Weights of a small GPT-style language model, trained from scratch on English Wikipedia: LayerNorm before each block, 5246 steps.
MLP neurons of a small language model. Each row is named by its layer, matrix (gate and up: input weights; down: output weights) and neuron, and shows model dimensions 96-159. Each number is 200 + 40 x the weight over its row's rms, rounded and kept within 0 to 999. A neuron's up and down rows have the sign that makes its largest values positive.
After each neuron's rows, "fires after" lists the tokens most often just before its 100 highest values on Wikipedia text that the model never trained on.

L6.gate237,193,258,212,236,162,270,228,169,181,185,205,234,193,204,163,169,122,156,173,288,157,181,188,198,243,249,227,278,163,288,113,146,129,214,223,182,228,170,227,237,259,206,194,219,181,188,266,268,164,216,168,172,248,126,196,181,215,175,146,161,189,191,193,229
L6.up237,216,222,236,226,146,169,224,168,262,163,222,235,304,178,227,248,140,233,201,148,187,172,250,160,232,148,187,167,180,225,117,141,123,159,169,205,248,172,244,257,202,260,237,192,224,219,175,260,179,132,253,204,244,188,132,196,254,212,179,110,199,226,216,189
L6.down237,181,270,209,242,153,200,258,225,207,165,192,156,175,238,175,180,165,194,168,222,176,161,241,147,242,241,199,146,137,230,281,286,164,246,119,219,165,173,209,184,191,192,205,221,273,185,118,217,226,155,202,235,234,247,151,193,227,158,201,246,168,175,180,172
fires after: " C", " c", " b", "c", "b", " rec"

L3.gate2,236,186,278,173,245,240,213,185,209,239,176,214,262,245,171,186,171,163,251,182,118,216,150,110,218,182,225,178,231,203,172,221,245,167,191,256,192,176,262,196,160,262,230,220,233,235,217,228,227,228,84,184,236,197,188,232,257,173,231,201,139,269,241,261
L3.up2,159,202,214,120,149,202,189,189,290,224,227,211,220,238,172,177,141,205,248,242,134,250,234,247,192,155,191,196,188,202,150,248,167,147,214,175,193,159,248,162,203,249,208,255,133,173,220,164,236,138,218,210,179,206,287,218,214,223,205,223,134,194,235,246
L3.down2,168,140,202,110,217,184,215,165,216,160,167,191,184,222,170,214,203,180,200,139,178,246,235,261,202,161,240,291,142,231,196,184,170,168,246,193,217,247,229,237,201,206,187,196,227,185,161,180,235,105,175,181,148,206,210,155,151,254,149,264,257,174,241,159
fires after: " c", " C", " sp", " M", " B"

L3.gate437,207,153,230,191,231,217,316,230,147,220,188,152,224,211,175,198,302,191,161,197,144,157,194,175,157,148,199,153,150,200,167,178,220,294,146,210,188,258,193,195,185,213,238,167,252,203,147,188,179,184,152,230,244,229,153,184,178,264,231,209,101,240,205,168
L3.up437,172,236,231,160,186,317,200,202,191,233,200,215,208,222,141,195,206,199,105,245,194,135,172,165,208,178,233,217,143,131,165,198,208,198,119,201,254,214,177,182,275,179,216,145,232,185,115,181,236,170,234,203,172,198,226,174,233,191,214,240,203,190,210,209
L3.down437,198,207,238,217,203,273,191,214,169,199,237,199,216,160,190,163,282,158,173,205,192,248,224,260,140,186,216,247,153,219,205,230,241,182,237,269,162,178,190,193,213,160,134,149,118,212,178,199,339,205,144,190,133,146,182,167,251,190,145,251,240,235,214,209
fires after: " F", " f", "ra", " p", "f", "ic"

L3.gate226,189,148,218,252,230,176,242,171,190,239,153,196,182,197,219,267,221,177,165,196,229,256,260,153,191,221,215,117,195,165,126,270,232,279,210,186,263,227,274,166,177,176,211,244,216,248,223,219,166,230,237,226,223,175,197,227,223,143,220,77,146,211,250,221
L3.up226,182,190,206,221,213,196,192,206,314,158,188,206,204,193,205,260,232,168,188,227,143,185,171,107,261,191,217,168,245,142,177,323,238,168,124,182,195,217,236,137,161,236,243,255,171,210,252,176,174,117,200,192,200,175,163,210,250,200,178,218,132,237,262,223
L3.down226,247,264,199,206,173,162,139,113,188,133,191,158,212,236,173,306,222,184,188,201,193,206,191,258,168,195,293,193,210,245,200,201,120,202,220,246,249,152,254,190,203,215,188,141,210,261,174,223,220,270,196,198,189,240,182,180,166,168,179,203,183,217,105,181
fires after: " f", " F", " c", " C", " P", " A"

L3.gate425,165,268,235,269,221,202,208,166,223,240,201,224,202,181,196,193,230,168,210,218,189,189,220,164,289,129,254,219,226,235,210,226,242,145,211,217,209,128,228,173,137,227,189,92,264,116,140,206,198,168,150,268,214,115,202,138,167,231,208,197,100,184,196,255
L3.up425,119,202,238,217,244,148,170,203,229,229,164,213,269,226,188,239,264,174,175,205,177,184,203,128,198,161,244,199,234,183,196,279,186,207,175,247,187,198,187,187,175,223,210,131,189,121,147,132,148,172,162,167,217,203,241,121,217,218,218,153,161,209,227,227
L3.down425,233,208,220,205,200,199,167,184,150,197,209,303,190,138,216,245,217,183,246,178,209,219,166,265,194,156,182,235,141,182,206,181,175,254,173,232,235,228,234,220,140,266,176,181,209,197,170,222,259,150,196,318,122,230,229,197,217,227,171,177,223,190,55,135
fires after: " O", " I", " F", " y", " f", " le"

L5.gate283,234,129,214,225,213,210,224,169,186,180,215,221,255,215,276,226,215,199,177,203,153,183,205,158,147,190,148,241,178,209,180,223,241,156,232,222,229,120,213,95,157,151,259,193,183,259,162,226,167,220,188,300,224,235,202,179,203,202,303,275,209,143,166,217
L5.up283,187,168,182,178,207,267,240,235,223,277,152,98,259,229,221,263,221,242,229,227,245,230,243,142,148,222,196,198,214,124,171,224,260,130,165,196,243,175,199,130,184,203,210,250,227,189,208,161,119,204,182,321,196,230,203,185,226,227,217,155,254,233,253,236
L5.down283,254,186,264,151,260,200,256,247,208,195,261,218,239,180,198,220,252,158,188,244,174,325,204,204,171,229,196,174,266,241,158,200,188,162,226,232,178,162,187,227,184,196,154,196,242,170,265,109,205,142,152,164,166,239,181,195,137,177,179,237,130,171,159,248
fires after: " ", "/", " pl", " Pl", " sp"

L3.gate216,226,190,162,233,191,216,249,197,171,163,170,207,207,255,134,256,194,194,251,249,126,171,171,153,151,207,152,123,263,157,199,193,134,199,181,199,155,187,229,216,146,234,268,180,144,231,166,141,172,219,151,184,181,178,197,141,195,216,236,151,201,256,139,294
L3.up216,195,259,206,146,219,212,171,272,176,121,243,235,248,184,186,214,231,211,209,215,111,225,174,158,140,208,254,150,181,183,163,154,252,236,216,184,198,194,244,161,197,238,165,230,312,149,187,157,223,197,201,158,222,188,184,129,170,207,189,192,130,258,221,166
L3.down216,147,106,195,231,189,246,249,261,175,216,237,248,193,239,188,172,219,180,259,125,178,187,142,259,156,166,248,246,192,214,193,195,199,225,197,151,154,264,162,270,99,233,155,185,200,258,203,257,172,208,280,183,216,147,97,169,220,215,242,125,138,150,194,207
fires after: " C", "C", " c", " H", " m"

L3.gate321,184,169,136,210,232,143,227,223,165,334,157,249,170,191,196,181,140,183,184,277,243,246,212,176,135,166,230,251,197,168,230,161,195,243,223,209,303,134,182,153,186,263,201,204,153,168,146,206,159,150,174,242,173,203,229,171,226,191,194,173,143,170,183,211
L3.up321,236,161,197,190,172,291,232,217,97,183,185,155,209,261,160,240,155,260,208,198,160,163,237,133,220,214,189,191,256,221,156,193,205,194,223,193,234,218,245,183,164,206,249,145,200,206,269,205,159,190,206,247,202,190,251,255,174,195,223,256,253,250,204,263
L3.down321,195,170,190,189,170,140,169,191,179,240,173,219,212,171,209,201,157,142,187,174,232,199,155,208,224,229,181,181,198,192,280,181,205,212,220,259,228,216,275,245,248,231,275,208,177,322,204,103,120,135,177,171,156,212,193,184,166,213,186,195,133,238,175,220
fires after: " r", " v", " sp", " av", "re", " pl"

L3.gate154,211,218,182,247,242,190,155,219,189,240,173,156,231,218,253,223,228,228,230,150,179,211,176,223,209,148,213,273,196,176,147,195,230,218,249,173,235,149,213,219,239,245,187,198,240,196,199,274,177,210,128,162,221,164,262,212,206,179,113,235,187,113,196,170
L3.up154,247,272,192,214,217,204,174,213,235,242,259,188,196,280,212,186,195,215,209,210,189,259,201,193,257,172,225,203,141,159,190,251,201,202,198,166,184,188,215,203,200,192,221,218,241,294,197,252,182,183,223,203,202,119,245,233,196,211,224,113,216,172,214,203
L3.down154,223,209,181,153,218,227,138,181,182,262,135,247,169,245,135,150,172,139,167,210,180,252,271,222,222,159,209,200,111,228,188,166,234,177,200,188,194,226,247,233,161,238,180,215,181,185,208,262,238,205,175,132,138,224,242,209,179,181,218,126,167,183,214,185
fires after: ",", " C", " c", ":", " rec", " ("

L5.gate248,160,266,224,185,190,193,240,154,216,211,141,212,193,231,171,165,190,260,169,177,186,185,229,203,305,187,166,160,249,195,265,255,115,188,192,211,224,220,193,208,246,171,135,154,230,228,244,238,211,250,268,168,215,90,171,195,186,187,234,159,164,220,145,158
L5.up248,167,310,229,148,228,180,205,235,280,255,219,211,287,212,286,178,161,180,213,146,199,163,181,186,211,216,120,210,157,183,169,198,183,239,166,165,208,162,192,224,166,248,184,200,192,185,240,236,198,170,191,157,157,251,215,140,239,222,149,184,209,212,153,198
L5.down248,249,206,190,217,172,214,205,218,176,221,68,274,171,217,218,214,256,203,159,233,167,206,160,171,195,228,244,188,218,250,143,216,137,184,211,215,151,235,262,209,249,163,191,183,228,143,181,219,234,153,250,247,217,197,160,163,152,158,164,202,111,215,171,228
fires after: "2", " C", " Minist", " ag", " Ag", " c"

L3.gate119,275,268,194,138,187,212,200,200,122,217,206,175,269,216,123,195,207,213,244,272,140,137,135,234,214,198,223,171,237,168,272,207,140,168,204,252,180,239,294,176,204,250,230,244,243,222,289,193,170,141,183,139,177,195,165,193,222,168,159,181,233,238,214,201
L3.up119,238,238,158,217,112,248,184,202,218,267,200,212,174,201,173,135,178,206,235,189,248,145,161,108,206,195,132,216,189,278,173,159,154,131,232,170,128,177,185,203,178,258,181,165,171,212,232,225,201,118,164,153,246,176,216,152,165,192,209,180,140,219,200,289
L3.down119,240,236,194,245,234,234,214,177,208,263,105,203,152,232,156,141,214,170,158,218,204,158,136,144,182,162,198,198,180,254,234,101,198,147,230,186,166,207,188,217,153,224,180,223,171,207,205,258,204,197,189,175,222,189,262,281,145,143,185,243,161,226,219,242
fires after: " c", " C", " Che", " d", " Sch"

L6.gate126,188,182,162,189,192,138,231,171,220,211,197,151,226,162,191,220,172,167,190,191,235,196,216,296,233,281,78,194,301,188,149,198,209,198,208,200,216,166,171,163,189,187,236,171,216,163,137,229,221,280,168,253,161,188,225,252,214,243,186,172,185,275,252,251
L6.up126,169,202,184,175,215,224,246,229,138,132,245,152,228,201,158,149,253,192,200,196,267,218,224,180,171,267,260,254,219,208,184,82,233,158,255,131,191,200,175,122,189,148,190,197,168,199,203,165,183,130,202,230,238,211,242,188,258,186,161,195,146,202,291,205
L6.down126,243,169,198,206,207,212,234,211,246,211,255,134,204,203,196,221,252,157,192,185,247,185,180,219,200,225,247,241,193,224,252,192,176,158,211,212,191,168,197,161,242,186,263,174,221,169,200,197,188,241,182,255,178,174,233,183,145,227,149,216,227,196,167,238
fires after: " p", "ch", "-p", " pl", " Pl"

L3.gate136,185,160,232,198,277,185,247,260,257,229,154,143,263,237,140,216,195,146,204,217,179,226,156,186,189,157,213,146,210,227,147,303,174,150,243,165,243,196,158,266,185,263,161,214,229,236,223,195,181,229,198,186,201,190,251,200,236,211,173,169,159,220,209,207
L3.up136,190,276,250,110,238,161,251,205,226,204,261,237,205,214,207,259,201,277,147,224,185,214,151,240,189,244,219,216,274,211,153,215,154,197,163,209,145,245,218,180,252,251,226,186,155,149,192,225,132,138,218,119,182,175,274,170,257,217,164,239,124,154,157,145
L3.down136,195,214,226,214,219,133,247,205,158,130,215,172,225,243,183,207,234,194,212,154,256,208,152,220,209,258,194,234,199,214,143,204,246,254,182,217,268,213,117,145,175,242,212,211,231,250,141,256,219,151,192,212,312,210,205,173,192,189,233,199,224,227,223,205
fires after: "/", " (", " H", " c", "S", " C"

L3.gate169,200,232,252,180,198,281,241,201,229,220,142,144,204,152,169,133,212,225,315,240,227,232,209,192,230,109,215,195,194,247,231,204,167,222,232,189,236,230,173,205,219,287,189,204,198,108,159,177,189,182,236,172,173,159,180,160,198,179,155,215,214,200,208,205
L3.up169,204,174,107,204,142,178,206,222,136,240,269,223,222,222,205,224,226,195,200,174,223,166,175,166,142,131,224,204,248,187,174,204,178,171,159,135,188,252,198,211,217,240,181,182,151,235,185,177,196,183,181,203,218,196,169,162,240,267,187,215,148,218,122,235
L3.down169,205,219,234,224,171,189,211,250,173,215,155,146,204,169,157,127,171,189,231,212,251,239,162,232,173,102,177,158,186,279,248,150,208,195,244,162,270,260,223,233,239,185,192,173,179,142,203,185,141,208,203,189,220,141,140,173,197,191,172,260,219,231,170,214
fires after: ".\n\n", "\n\n", " |\n\n"

L5.gate395,193,189,178,193,217,175,257,197,239,221,263,222,182,261,244,119,190,205,262,235,171,220,169,234,158,164,161,181,176,262,230,165,146,191,256,250,174,167,206,246,190,234,128,266,207,172,176,178,150,210,190,111,197,131,154,207,258,137,205,187,190,199,183,208
L5.up395,164,196,195,212,180,268,238,183,233,145,240,166,244,200,249,263,202,229,218,257,171,237,189,169,157,111,273,201,257,146,224,234,180,211,131,116,170,179,237,197,205,222,185,154,193,183,139,138,167,233,230,262,209,191,152,223,247,187,105,146,141,227,160,190
L5.down395,158,142,204,229,173,184,173,300,254,241,189,141,163,133,257,253,155,210,230,193,223,209,121,112,195,190,205,165,212,225,220,201,218,217,224,163,212,241,153,176,228,298,154,215,192,164,207,193,185,229,201,215,177,234,195,215,166,225,143,249,247,250,132,245
fires after: ".\n\n", "\n\n", " |\n\n", ")\n\n"